Weights of a small GPT-style language model, trained from scratch on English Wikipedia.
Architecture: RMSNorm before each block, learned positions, no biases in attention or MLP, normalized queries and keys.
MLP neurons of a small language model. Each row is named by its layer, matrix (up: input weights) and neuron, and shows model dimensions 48-143. Each number is 128 + 32 x the weight over its row's rms, rounded and kept within 0 to 255.
Before each neuron's rows, "fires in" lists the words (lower case) most often at its 100 highest values on Wikipedia text that the model never trained on; "fires on" lists the tokens most often at its 100 highest values on Wikipedia text that the model never trained on.

fires in: "of", "for", "distinguished"
fires on: " of", " for", "ished", "ical"
L4.up33 [ 82 162 157 100 134 111 121 141 148 148 248 176  61 109 106 138 122  92 162 119 145 134 132 144 144  69  94 197 132  90  97 125 140 122 113 209 138 148 172 150 136 110 122 107 152 116 163 141 162 107 175 184 163 150 122 150 180 153 133  95 155  86 121  47 150  87 147 162 165 115 147 150  87  89 142  97 129 127 177 124 117 133 103 136 140  97 118 116 135 178  91 102 106 104 129 114]

fires in: "career", "personal", "authority", "athletics", "football"
fires on: " career", "ics", "ersonal", "uthor", " football", "areer"
L2.up807 [117 138 116 156 127 111 132 110 138 146 108 127 107 119 150  59 140 160 158 174 119 172  94 149 121 133 163 193 145 129 147 183 131 133  91  80 108 178 156  96 152 107 156 119  84 133  89 115 149 117 146 160 186 118 115 171  72 131  94 116 127 103 183 164 133 128  98 135 121 121 128 108 140 185 102 137 151 167 160  77 113 135  94 105  91 102 110 108  53 113 200 171 156  64 138 135]

fires in: "age", "aged", "career", "total", "record"
fires on: "aged", "age", " age", "areer", " Total"
L3.up723 [118 130  98 131 104 153 176  83  67 129 146 122 120 166  95 129 125  99 161 153 102 193 108 155 136 143 112 112 149 158 162 148 113 113 127  98 135 157  59  95 163 122 132 173  68 148 128 196 146 111 117 159 105 113  89 125 140 185  68 123 107 177 136  80 186 111 113 140 125 129  92 135 126 158 188 153 120 122  90 175 110  66 160 174 149  91 120 158 144 145 161  80  99 169 140 136]

fires in: "when", "while", "constantine", "economic", "economy"
fires on: " Con", " when", "con", " while", " inc"
L2.up880 [144 148  61 132  94  85 134  78 180  93 145 162 141 126 141 139 191 117 101 107 159 115 112 154 117 123 131 170 154 129 131 119 130 119 134 125 125 145 150 168 156 156  90 108 100 141 120 185 138 115 114 137 134 136 105 102 118 163  69 111  96  82 157  85 115 128 195 123 124 129 166 186 126  62 127 146 184 150  99 103 156 139 143  44  93 116 152  84  96 141 114 195 112  88  94 117]

fires in: "on", "final", "in", "finals", "criminal", "finally"
fires on: " on", "inal", " final", "In", "On"
L2.up840 [ 86 159 121 156 111 142 157 150 137 152 134  78 147 186 115 125 139 102 130  97 122 137 159 173 168 124  61 170 202 128 123 152 144 105 190 149 190 141 171 125 173 126 144 160 203 102 140  59 153 175 103 116 158 122 138 154 100 175  87 139 124  98 150  97 180 126 142 160 103 139 134 144  98 163 156 155 119 156 120 179 135  75 111 171  81 125 123 114 188  93 152 164  75 158 100 148]

fires in: "when", "where"
fires on: " when", " where", "hen"
L2.up318 [127 201 177  79 162 137  76 182 190  95 111 144 179 132 148 154 200  98 121 153 160  99 124 123 125 184 114 164 140 176 158 158 113 112 156  89 136 164 146 162 110 103 186 115  95  94 158 191 107 129 108  96 144 136 176 130 160 125  41 121 102 121 105 116 107 117 109 144 105 182 139 104 160 130 172 124 136 107 116  85 176 115 132 104 149 112  70 158 130 113 160 122 103 115 120 192]

fires in: "their", "started", "last", "start", "its"
fires on: " their", " start", " last", " follow", " its"
L2.up750 [124 162 161 114  95 138  73 118 156 109 125 105 118 179 148 108  65 100 139 170 164 156 163 155 103 150 127 129  99 166  50 103 110 127 115 141  83 161 156 120 104  89 124  83 102 162 138 113  95 124 135 184  86 105 145 127 201 120 162 110 117 163 130 142 149  75 137 112 127 118  98 157 115 113 160 165 142  87 121 107 158 121 183 147 166 151  70  81  89 166  84 183 128  95 130 105]

fires in: "but", "however", "had", "would"
fires on: " but", " However,", " had", " would"
L4.up169 [131  85 156 129  94 130 111 145 159 190 159  75 132 147 137 169 126 175 155 141  96 170 121 116 135 146 134 161 131 126 135 160 112 126 104 137 122  55 109 114  68 177 144 115 146  78  99 140 146 107 164 141 108  36 134 121 180 121 107 111 153 150 151 120 114 113 253 106  88  89 255 154 109 135 161 188 180 150  63 138 124 120  78 113 130 164  99 132 112 131 105 164 134 145  96 150]

fires in: "played", "play", "players", "playing", "player", "win"
fires on: " play", " played", " win", " football", " season", " def"
L3.up187 [ 71 161 113 106 121 115 139 150 191 120 177 151  84 155 108 150 150 124 139 168 151 111 146 169  75  85 121 157 166 112 176 161 150 124 108 125 125 137 134  99 180  62 128 137  93  96 102 134 140  72 124  76 143 152 103 103  73 163 115 146 127 137  97 181 140 151 143 120 119 142 148  84 140 147  97 128 130  87  83 195 165  94 134 171 108  83 142 153  89 107  98 121  84  88 120 102]

fires in: "career", "metres", "died", "season", "played", "met"
fires on: " met", " career", " season", " died", " played", " later"
L2.up513 [160 134  90 119 169 152 107 149 127  92 144  84 104 166  87 150 150 138 159 146 112  94 169 116  70  97 180  95 154 144 115 184 141 126  76  88 140 155  94 114  94 140 160 145  68 144 161 137 163 110  57 192  84 126  94 114 112 107 140  72 117 177 125 136 147 110 142 125  66 132 113 187 123 105 121  61 164 109 180 154 108 134 111 116 130 165 121 143 214  86 155 106 131 110 142 134]

fires in: "medal", "an", "medical", "media", "professional", "association"
fires on: " med", "ys", " Med", " an", " medal"
L4.up245 [144 121 152 158 139  84 124  59  96 149 122 113 160 143 133 124  90 132 160  87 150 129 195 137  86 112 146 104 158 174  96 169 152 155 110  48  79 129 145 172 178 127 147 160 149  98 114 162 187 123 198 119 107  83 133 133 109 179  40 128 150 157 137 129 117 140 149 108 169 188  84 118 141  98  85 149 141 125 155 169 149 161  97 156 103  82 162 166 109 110  88 145  77 100 153 125]

fires in: "began", "design", "built", "designed", "competition"
fires on: " design", "ograph", " began", "ition", " built"
L2.up998 [159  86 125 170 124 125 109  95 187 161 123 153 115 178 147 107 121  77 157 103 143 105 123 154  95 131 164 148 138 182 146 137  69  57 153 157 115 143 134 104 142 104 100 141  90 147 126 111  65 133 109 130 147 117  82 108 120 114 148 146  90  99 152 159 111 131 157 100 135 170 156 125 114  86 126 139 131 124 170 181 124 141 134 192 127 120 111  99 132 164 138 195  95 187 121 190]

fires in: "school", "schools", "students", "study", "student"
fires on: " stud", " school", " School", " build"
L2.up970 [180 116  76  87  92 126 153 197 115 168 200 132 109 128 123 121 122 110  94  87 179 134 167  70 121 102 173  69 156 106 148 153 137  88  98 116 186 136 119 116 173 102 179 123 107 107  94 104 150 114 172 148 164 110 108 165 124 164  97 176  84 134  99 133  98 136 145 108 151 137 111  99 101 135 136 115 144 124 142 133 103 108 142 133  90 113 108 164 151 117 149 134 160 135 139 143]

fires in: "one", "two", "world", "state", "west", "house"
fires on: " one", " two", " world", "wo", " state"
L4.up231 [130 117  65 147 145 141 155 155 109  89 107 130 209  94  68 149 139 140 144 124  95 178 115 143 154 150 127 114 147 193 159 118 173 130 134 110  77 135 171 166 100 205  71 159  50 146 133 156 110 122 133 148 186 100 154 144  87 137 142 158 180 136 106 130  70 170 118 138 164 128  69  84 167 134 128 113 126 150 142 154  56  92  96 117  80 138 190 111 128 185  78 121 112 133 101 148]

fires in: "on", "for", "turnout", "of"
fires on: " on", " for", "urn", " of"
L3.up748 [126 149 101 132 132  82 127 166 181 108 136 155  60 165 140 133 133 164 137   8 124 204 151 153 146 134  93 167 163 139 132 145 126 146 133 164 171 130 179 186 103 178  88 171 104  95  76 121  94 177  88 173 159 119 147 165 127 146 109 136 106 118  97 108 134  97 132 200 119 132 128 147 123 126 129 102  61 158  94  75 117  90  92 120 108 142 105 109 171 129  96 155  76 155 158 156]

fires in: "which", "both"
fires on: " which", " both"
L3.up385 [118 125 166 123  85 147 145 115 129 115 122 202 124 151 159 100  97 108 184 129  75 120 116 125 127  79 137 117 118 107  89 125 148  88 129 129 211 199  86 170 139 174 131 130 125 196 129 122 138 146 149 128  83 146 111 161 141 168  39  88 122 141 156 143  85 150 135 141 106 177  89 170 142 124 172 161 152  98 156 162 147 156 159 139 114 123 116 122 149 139  98  83 133 174  58 133]

fires in: "the", "in", "both", "as"
fires on: " The", " In", "oth", " As", "In"
L3.up968 [102 134 164 129 129 137  90  98  75 185  73 143 233 160 140 146 156 132 145 130 158  79 107 118 138 143 155 189 170 168 123 130 150 121 160 144  74 157 135  92 119 139 134 151 148 147 116 154 178 111 137 171 160  85 109 132 116 114  45 123  90 198 110 109  85 145 142 163  37  76 161  86 136 163 120  91 169 118 120 114 149 128 131  63  99 126 154 202 121 114 131  96 183 212  60  95]

fires in: "there", "average", "career", "district", "majority"
fires on: " there", "age", "ity", "areer"
L2.up992 [ 94  81 127  95  96 113 156 197 132 127 175 150  72 102 122  97 135 122 164 100 107 131 117 151 150 132 163 128 176 100 138 105 185 115 115  79 166 148 103 178 151 150 133 177 139  98 126 115 151 134 157 153 118 109  75 173  83 184 131 138 118 146 154 103 132  84 111 154 133 172 143 104 119 181 141 151  96 173 111 122 137  95 203 128 170  53 129 114 136  96 191 140  78 165 177 104]

fires in: "in", "the", "of", "more", "on", "into"
fires on: " in", " the", " of", "ated", " more"
L3.up809 [137 120 137 130 140 166 108 137 129 188 107 141 168 115 135  73 149 187 171 118  73 160 104  82 143 142  82 124 126  91 189 124 115  86 137 131 104 148  68  99  97 104  96 138 122 115 144  98 108 117 117 157 168  93  80 151 157  94 186 131 121  89 137 152 175 172 114 118 113  92 159 107 109 138 117 154 169  91  95 215 107 154  72 159 119 158 108  78 143 137 116 196 118 145 119 163]

fires in: "with", "between", "in", "without"
fires on: " with", " between", "ities", " in"
L4.up865 [170 143 129 121 142 140  75 146  98  58 113 148  98 173 108 168 130 197 103 140 183 137 143 109  84  93 118 100 164 108 147 122 144 144 112 126 123 153 130 182  87 173 129 111 128  93 104 128 143 127 127 148 130 144  88  97  74 132  99 125  67  74  61 107 150  99  88 120 162  98 101 157 162 182 124  89 105 117 123 173 103 167 177 127 103 115 120 155 148 114 165 134  62 115 144 164]

fires in: "all", "allow", "allowed", "individual", "industry"
fires on: " all", " All", " ind", " Ind"
L4.up269 [137 138  88 153 154 115 113  64 166 132 169 123 121 123  89 135 142 116 127 161 107 137 154 126 122 119 166 200 107 153  92 108 179 134 141 133 119 141 128 136 139 132 122 174 123 135 162 104 106  80 135 127  67  95  60 167 148 114 127  98 143 115 128 131 131 177 112 163 164 141 135 153 134 130 142 142 149 104 103 148  92 146 123 123 130 108  79 134 157 112  82 123 166  72 117 176]

fires in: "one", "zone", "ozone", "done"
fires on: " one", "one"
L4.up900 [143 224 105 104 110 154  50 151 187 156 106 143 197 117 164 157 129 117 171 166 119 134  67  78 154 179 179  88 134 170 166 121 148 109 110 105  99 121 180 117 155 121 158 172  92 174 176 130 193 124 125 110 109 150 137 195  86  83 153 110 106  98 123 107  72 158 110 147 146  92 101 120 176 111 135 149 126 123 100 134  93 139  57 148 160 137 126  98  96 107 147 100 126 113 150 147]

fires in: "students", "study", "student", "studies", "studied", "special"
fires on: " stud", " spec", " profess", " vis", " conc"
L3.up807 [119 155 136 121 151 179 130 183  99 223 129 129 106 134 113  90 159  93 112 188 108 131 145 179 114 157 127 114 136 124 145 148 143 116 166 135 141 132 170 164 192  65 127 111 150 119  71 116 116 114 140  78 141 139 111 226  76  90 155 175 111 155 165 111 139 137 127 104  89 123 117  98 134 109 127  73 142 103 165 203 130 171  76 142  87 150 165 161 148  79 145 108 113 145 158 174]

fires in: "road", "division", "street", "team", "park", "school"
fires on: " Road", " Park", " Division", " Street", " Team", " school"
L2.up536 [188 101  71 108 164  86  99 120 170 137 145 138 153 136 108 116 102 200 109 187 137 146 109  77 115 115 171 127 144 125 129  77 128  86 148 108  23 163  94  68 117 143 114 146  99 102  93  88 126 121 153 139 167 117 124 163 154 119 123 150 174 137 158 188 159 118 128  73 144 127 134 107 136 111 120 139  72 120 118 149 108 139 191 175 164 138 142 144 158 122 159 120 131 125  78 183]

fires in: "all", "leave", "cave", "gave", "having"
fires on: " all", "ave", " All", "aving"
L2.up9 [178 170 119 170 160 112  89 116 150 113  71 155 171 121 109 121 121 162 118 138  92 105 111 134 131  98 131 166  87 126 156 132 120  97 110 108 126 139 190 128 123 114  89 137 112 137 142 119 160  98 175  79  99 150 161 125 157 154 153  80 154 135  70  86 152 125 175 173 116 194 145 120 109 140  87 112 122 120  83 166 124 174 163 140 108 131 152 138 130  92 100 164  89  98 105 164]

fires in: "her", "his", "herself"
fires on: " her", " his", " Her"
L2.up7 [ 97 105 103 203 131 139 123  90 121 116  80 159  86 165 209 144 107 115 104 150 129 187 131  95 140 175  72 171 116  99 155 163 129 118 159 144  79 151 131 157 148 117  49 155  89 150 127 131 128  76 171 133 106  92 103 128  99 103 155 122 171 111 149 132 178 150 132 174 118 133 133 129 117 160  88 102 154 125 163 114 108 158 146 249 100 125  76 107 156 159 124 137 115  77 114  89]

fires in: "and", "but", "website"
fires on: " and", "ite", " but"
L3.up761 [118 115 156 186 133 159 103 149  91 140 144 145 152 143 116 138 114 105 181  98  45 133 102  86 124 126 142 157 118 115 142 120 102  88 139  92 137 178  95 128 139 121 135  89 144 126 192 113 135  89 160 105  77  61 145  84 189 149 197  82  70  82 107 127 100 103 147 121 146 189 133 130 137  85  76 147 148 167 151 179 168 134  86 111 135 143 123 140 124 103 124 114 138 155 109 109]

fires in: "united", "general", "medal", "numbers", "numerous"
fires on: " United", " Gen", " gen", " num", " Med", " Ind"
L3.up85 [135 118 130 159  68 135 136  72 129 187 135 178 163  99 111  74 153 124 141 151 120 132 171 114 129 122  93 160 122 181 137 104 171 151 142  77 138  65 123 139  70  73 115  59 116  82  79 147 128 119 166 126 111 151 132 123 147 140  52  48 168 131 160 117 155 128 136 122 111  77 112 209 178 143 151 165 143 157 115  73 151 156 141 124 120 129  94 176 123 181 105 130  89  86 136 114]

fires in: "john", "david", "william", "robert", "davidson", "paul"
fires on: " John", " David", " William", " Robert", " Paul", " New"
L3.up203 [130 126 137 100  98 110 100  69  96 121  91 150 175 116 127 119 155 125 171 109 136 102  94 128 111 139 122 177 154 180 109 131 147 152 121 104 125 144 172 156 120 116  94 126 154 147 144  70  86 109 167 137 169 124 202 163 139 170 123  76 140  97 162  62 155 109 152 127 175  92 195 127 123 142 112  40 139 135 178 154 103 118  61 160  84 166 128 152 111 177 128 147 109 188 176 112]

fires in: "us", "english", "england", "ii", "history", "france"
fires on: " US", " English", " II", " England", " ex", "land"
L3.up318 [105 141 165 140  82 136 122 169 182  89  41 161  92 143  93 162 111 130 129 127 184  90 180 134 104 141 171 183 124 101 117 156 140 189 165 122 197 135 158 151  98  91 107  91 127  93 188 169 101 136 119 150  82  81 167 131 160 119  52 155 177 105 126 114 154 177 152 116 115 187 115 140 114  77 131 113 122 177 157 160 149 111 139 144  94 117  79 140 174 115 108 162 121  86  86 128]

fires in: "from", "between", "about", "during", "after", "before"
fires on: " from", " between", " about", " during", "==C", " after"
L2.up266 [202 137 130 111 102 138 101 113 182 154 164 139 129 184 131 117 136  74 128 115  38 170  91  99 144 163 184 135 151  95 111 134 133  93 142  70 151 115 104 160 131 126  92 132  72 164 132 151 135 139 101 121 153 139  90 107 142 112 121 124 152 168 134  86 142 148 134 124 184 148 171 134 238 129  97 140 157 155  96 103 119 116 139  94 115 112  99 146 163 153  81 214  78 100 122 129]

fires in: "like", "in", "called", "include", "than"
fires on: "ike", " in", " called", "iz", " includ", " In"
L2.up832 [ 99 122 108 130 135 159 147 134 158 140 121 120 117 133 170 124 122 153 124 181 149 103 155  91 100 134  50 138 127  81 159 120 141 111 111  89 157 111 152  67  53 112  52 113 155 116 115 135 124 169 127 123 172 117 122 130 126  63 144 187 149 121  95 162 165 189 171 115 114 141 165 116 104 206 141 146 174 185  85 161  77 174  92  84 157 130 117 169 160 118  87 109  71 104 121 127]

fires in: "the", "considered", "each", "both"
fires on: " the", " cons", " each", " all", " both"
L3.up494 [ 64 111 109 140  82  94  99 105 164 119 115 164  94 134 130  88  98 166 148 202 142 115 161 152  99 117 110 119 157 126 110  99 161  44 131 122 159 194 133  96  95 160 137 124 114 200 169 185 170  77 151  90 143  98 111 137 164 126 112  71 132 165 176 183 111 129 103 179 107 154 146 130 103 118  81 118 119 139 130 116 108 128 159 132 118  94  97 167 115 131  54 114 125 137 101 125]

fires in: "same", "to", "united", "richard", "inner"
fires on: " same", " to", "ner", " Rich", " United", "vi"
L3.up522 [137 157 138 119 118  54  69 151 118  77 142 117 129 145 127  59  71 167 120 120  60 101  97  97  98 117  64 112 123 125  92 125 149 151 146 111 147  58 129 148  88 110 192  86 122 138 196 109 126  75  93 122  98  90 100 136 134 116 189  76 108 144 143  89 113 131  97 143  78  87 145 116 147 141 169 148 120 155 181 142 153  97 169 122 129 162 118 130 100 133 178 153 124  84 105 119]

fires in: "other", "all", "some", "another"
fires on: " other", " all", "ther", " some", "other"
L3.up14 [181 229  97 109 160 148 118 112 159 166 110 102 182 124 183 146  95 131 170 131 140 112 125 104 138 142 167 174 140 144 114 169 160 152 158 161 126 174 156 145 130 129 129 168  78 118 132  86 160 134 178  81 149  68 126 146 117 115 139 137 118  97 157  91 105 112 130 129 169 127 203  80 175 158 118 150 195  97 179 151  95 144  77 122 133 143 154 166 136  93  98 121  48 164 177 183]

fires in: "in", "during", "throughout", "as"
fires on: "In", " In", "out", " Con", "uring", " during"
L2.up204 [139 146 140 109 128 155  87  68 156 125 123 173 180 111 166 157  99  74 112  63 106 116 135  56  79 124 104 174 113 162 114 123 140 149 117  98 118 111 155 168 175 116  95 101 114 120 139 115 167 175 174 129 156 124  79 173 126 124  70 107 123 137 158 141 144 139 146 186 118 163 119 139 102 106  99 115 137 147 111 156 167 159 124 157 107 117  67 129 181 120 140 146 110  82 128 159]

fires in: "september", "december", "october", "august", "january"
fires on: " September", " December", " October", " August", " January"
L3.up137 [ 88 141 132 139 143  91  52 146  96 137 141 104 111  90 141 120 103 137 154 127 125 147 149 124 170  79  88 103 129 146 151 124 136 137  86 108 112 148 118 122 113 180 110 142 135 112  62  76 155 155 145 114 148  77 135 169 112 189 102 137 163 141 141 131 159 110 143  83 132 126 131 121 152 154 139 156 137 109 133 176 105 189 129 145  97 213 141 112 129 120 114 183 107 137 183  76]

fires in: "for", "at", "career"
fires on: " for", " at", " career"
L3.up644 [114 114 167 114 128 193  61 112 127 114 134 123  42 197 103 162 182  73 133 137 174 119 165 132 176 132 171  98 135 118 137 168 148 207 121 133 123 109 111 135  86 109 134 115 114  80 167 144  67  84  63  98 134 120 112 126 130 187 101  87  88 161 127 112 143 130 170 154 122 103 103 126 160 161 116 127 135  80 163 110 195 208 113 141 127 126 162  84 104  64 184 100 186 180 100 117]

fires in: "office", "career", "service", "election"
fires on: "ice", " office", " career", " election"
L2.up923 [123 112 135 139  67 177 152 155 118 191  97  78 118 104  30 117  75 162 192  83 165  82 177 102 143 134 155 151 123  75 115 130 128 133 168 162 162 154 137 131 125 172 172 179 127 108  71 118 184 129 146 169 136 104  54 203  79 113 130 112 141 143 135 102 100 119 118 174 158 142 144 118 112 116  77 175 153  83 115 144 145 111 103 136  65 117  75 107 172 149  84 148 145 166  88  93]

fires in: "but"
fires on: " but", "aim", "augh", " Th", "aid"
L2.up12 [153 147 137 151  89  93 125 158 114 146 130 149 108 144 181 105 102 129 166 118  81 107 120 191 124  67 200 198 129 123 104 106 107 147 130 144  88 142 142 105 142 163 122  87 169 151 142 118 105 137 157 151 161 153 146 123 185 124 133 114 158 130  85 156 191  59 120 153 131  85 213 138 151 136 139 158 171 216 158 151 143 121 116 141 115 171  98 163  95 123 141 130 113 160  69 112]

fires in: "some", "any", "no", "total", "require"
fires on: " any", " some", " no", " requ", "very", " Total"
L2.up413 [133 134  94 108 119 103 135 110  99 125  97 123 196 171 111 104  97 107 144 132 154 147 172 132 158 104 153 114 114 135 192  98 104 151 186  94 107 100 174 130 116 117  53 119 101 108  68 125 111 146 157 172 134 100  51 118 106 133 135 112 158 187 115 152 152 141 167 105 134  82 163  74 120 195 129 183 113 102 159 124 202 162 117  68 112 158 126 150 139 121 143 104 137 155 121 107]

fires in: "which", "round", "war", "season", "line"
fires on: " which", " round", "way", " War", " season", " line"
L3.up918 [136  65 149  66 121  71 117 143 201 131  49  46  85 152  62 180 114  76 192 143 123  98 150 116 116 113 103 147 116 179 187 147 159 132 131 143 157 165 113 158 113 145  93  91 113 138 131 109 115 126 132 114  54 142  99  91 131 133 143  95 119 138 124 144 133  96 189  73 104 130 158 103 165  77 161 147 174 167 130 160 117 147 124 169  92 143 122 150 159 152 106 115 154  96  79 105]

fires in: "for", "on", "offensive", "offers", "to"
fires on: " for", " on", " off", " to"
L3.up63 [155 130 123 140 156 104 129 121 179 128 131 121 151 113 108 136 142 102 137 114 160 147 102 113 101 117 113 137 217 141 122 207 182 154 182 122 170 120 167 164 117 122 112 130 168 106  50  99  93 191 174 129 125 125 168 126  74 153 124 155  99 110  91 109 173  97 104 154 135 217 160 125 144 135  81 112  61 137 138 110 126 131 160  79 115 142 129 153 220 134 144 156  55 149 114 172]

fires in: "from"
fires on: " from"
L4.up942 [158 145 151 158 100 127  89  71 155  97 130 132  79 170  99 192 138  82 114 163 170 155 198 106 143 101 100 130 125 130 125 132 107  67 156  42 117 139  83 127 133 142 128 108  89 134 157  95 129  82 133  84  62 148 111  83 126  47 142  86 142 131 102 148 158  78 129 172 142  96 129  98 174 143 109 110 151 147 132  97 105 129  72 126  79 131 114  79  77 150 114 240 133  66  76 141]

fires in: "students", "independent", "individual", "industry", "student", "study"
fires on: " stud", " ind", " Ind", " d"
L3.up364 [120 153  68 166 156 130 106 156 132 199 119 145  61 126 169 128  98 103 109 175 143  65 175 139 131 147 133 145 124 113 101  88 146 161  64 108 167 141 109 115 162  82 164 112 101 135 191 125 155 136 125 176 145  94 143 155 115 104  81  95 104 110  98 168 211 173 124 181 146 116 112 131 198 130 118 117 129 176 182 176 156 116 138 112  79  81 154 197 110  94 118 139 114 106 140  98]

fires in: "born", "based", "married", "release", "took", "debut"
fires on: " mar", " (born", " based", " rele", " deb", " fin"
L3.up792 [ 89 145 108 140 150 130  64 140 181 105 167 150 163 113  85  89 100 126 169 198 106 152 136 141  89 161  61 142 114 195 121 174 139 126 145  89 140 124  94 169 114 112  93 170 118  77 131  88 112 174 112 116 129 104 103 181  99 130 125 168  64 114 128 139 122 113 106 128 122 152 128 136 164 129 130  67 150 128 117 134 130  75 100 166  58  90 140 165 102  91 150 143  81 135 128 117]

fires in: "from"
fires on: " from"
L3.up13 [125 130  99 101 101  99 122 109 124 141 144 157 146 188 126 193 181 104  69 170 158  71 141 123  88 154 177 116  99 101 145 137 105 108 128  82 148 126  81 125 129 116 118 168 117 110 116 114 131 106 152 161  72 133 120 140 122 112 114 156 108 160 149 144  77 164 116 149  34 149 103  78 111  98 124  79 164  84  65 120 137 203  53 151 127 132 108 140  88 111 130 174 179 153 131 128]

fires in: "its", "edition", "itself", "competition"
fires on: " its", "ition"
L2.up209 [147 160 146 117  74 171 104 110  92  97 178 111 170 111 153 161  99 127 106 153 125 118 167 144 113 146 108 131  79 160 149 121 137 143 114 171 124 148  90  81  58 146 117  86 121 138 108 163 137 124 136 121  77 124 137 137 153 113 140  92 211 169 180 161 162 131  92 116 121 130 151 122  84 132 132 116 107  82 112  31 203 103  77 146 165 130  88 125 156 112  64  65 192 115 112 158]

fires in: "in", "at", "during", "as", "for", "a"
fires on: " In", " At", "uring", " A", " As"
L4.up275 [152 205 165 110 143 132  95 127  87 125  88 144 181 178 150 122 128 131 113 115 137 135  98 158 150 155 114 178 158 136 104 130  82 200 156 111 128 152 146 179 160 133 163 113 109  99 157 153 161 125 134 111 182 117  68 176 118 106 132 161 126 159 122 141 138 163 167 196 117 137 158  75 148 130 157 186 101 136 157  98 148 121  74 104 116 167 133 137 133 161 116  92 139 106 121 129]

fires in: "in"
fires on: " in", " serv"
L4.up903 [147 194 123 126 103  64 154 155 110 165 127 113 106 182 125 120  83 152  96 157 166 169  82  81 163  75 156 173 107 180 101 145  87  66  65 175 201 139 160  71 108 128 109 128 130  97 179 126 118 119 125 138  74  77 149 115 107 107  90 171 116 117 121 166 161 120 127 107  97 142 140  95 100 127 132 210  90 134 171 107 119 110 165 132  94 106 101 163 191 119  84 129  52 139 159 182]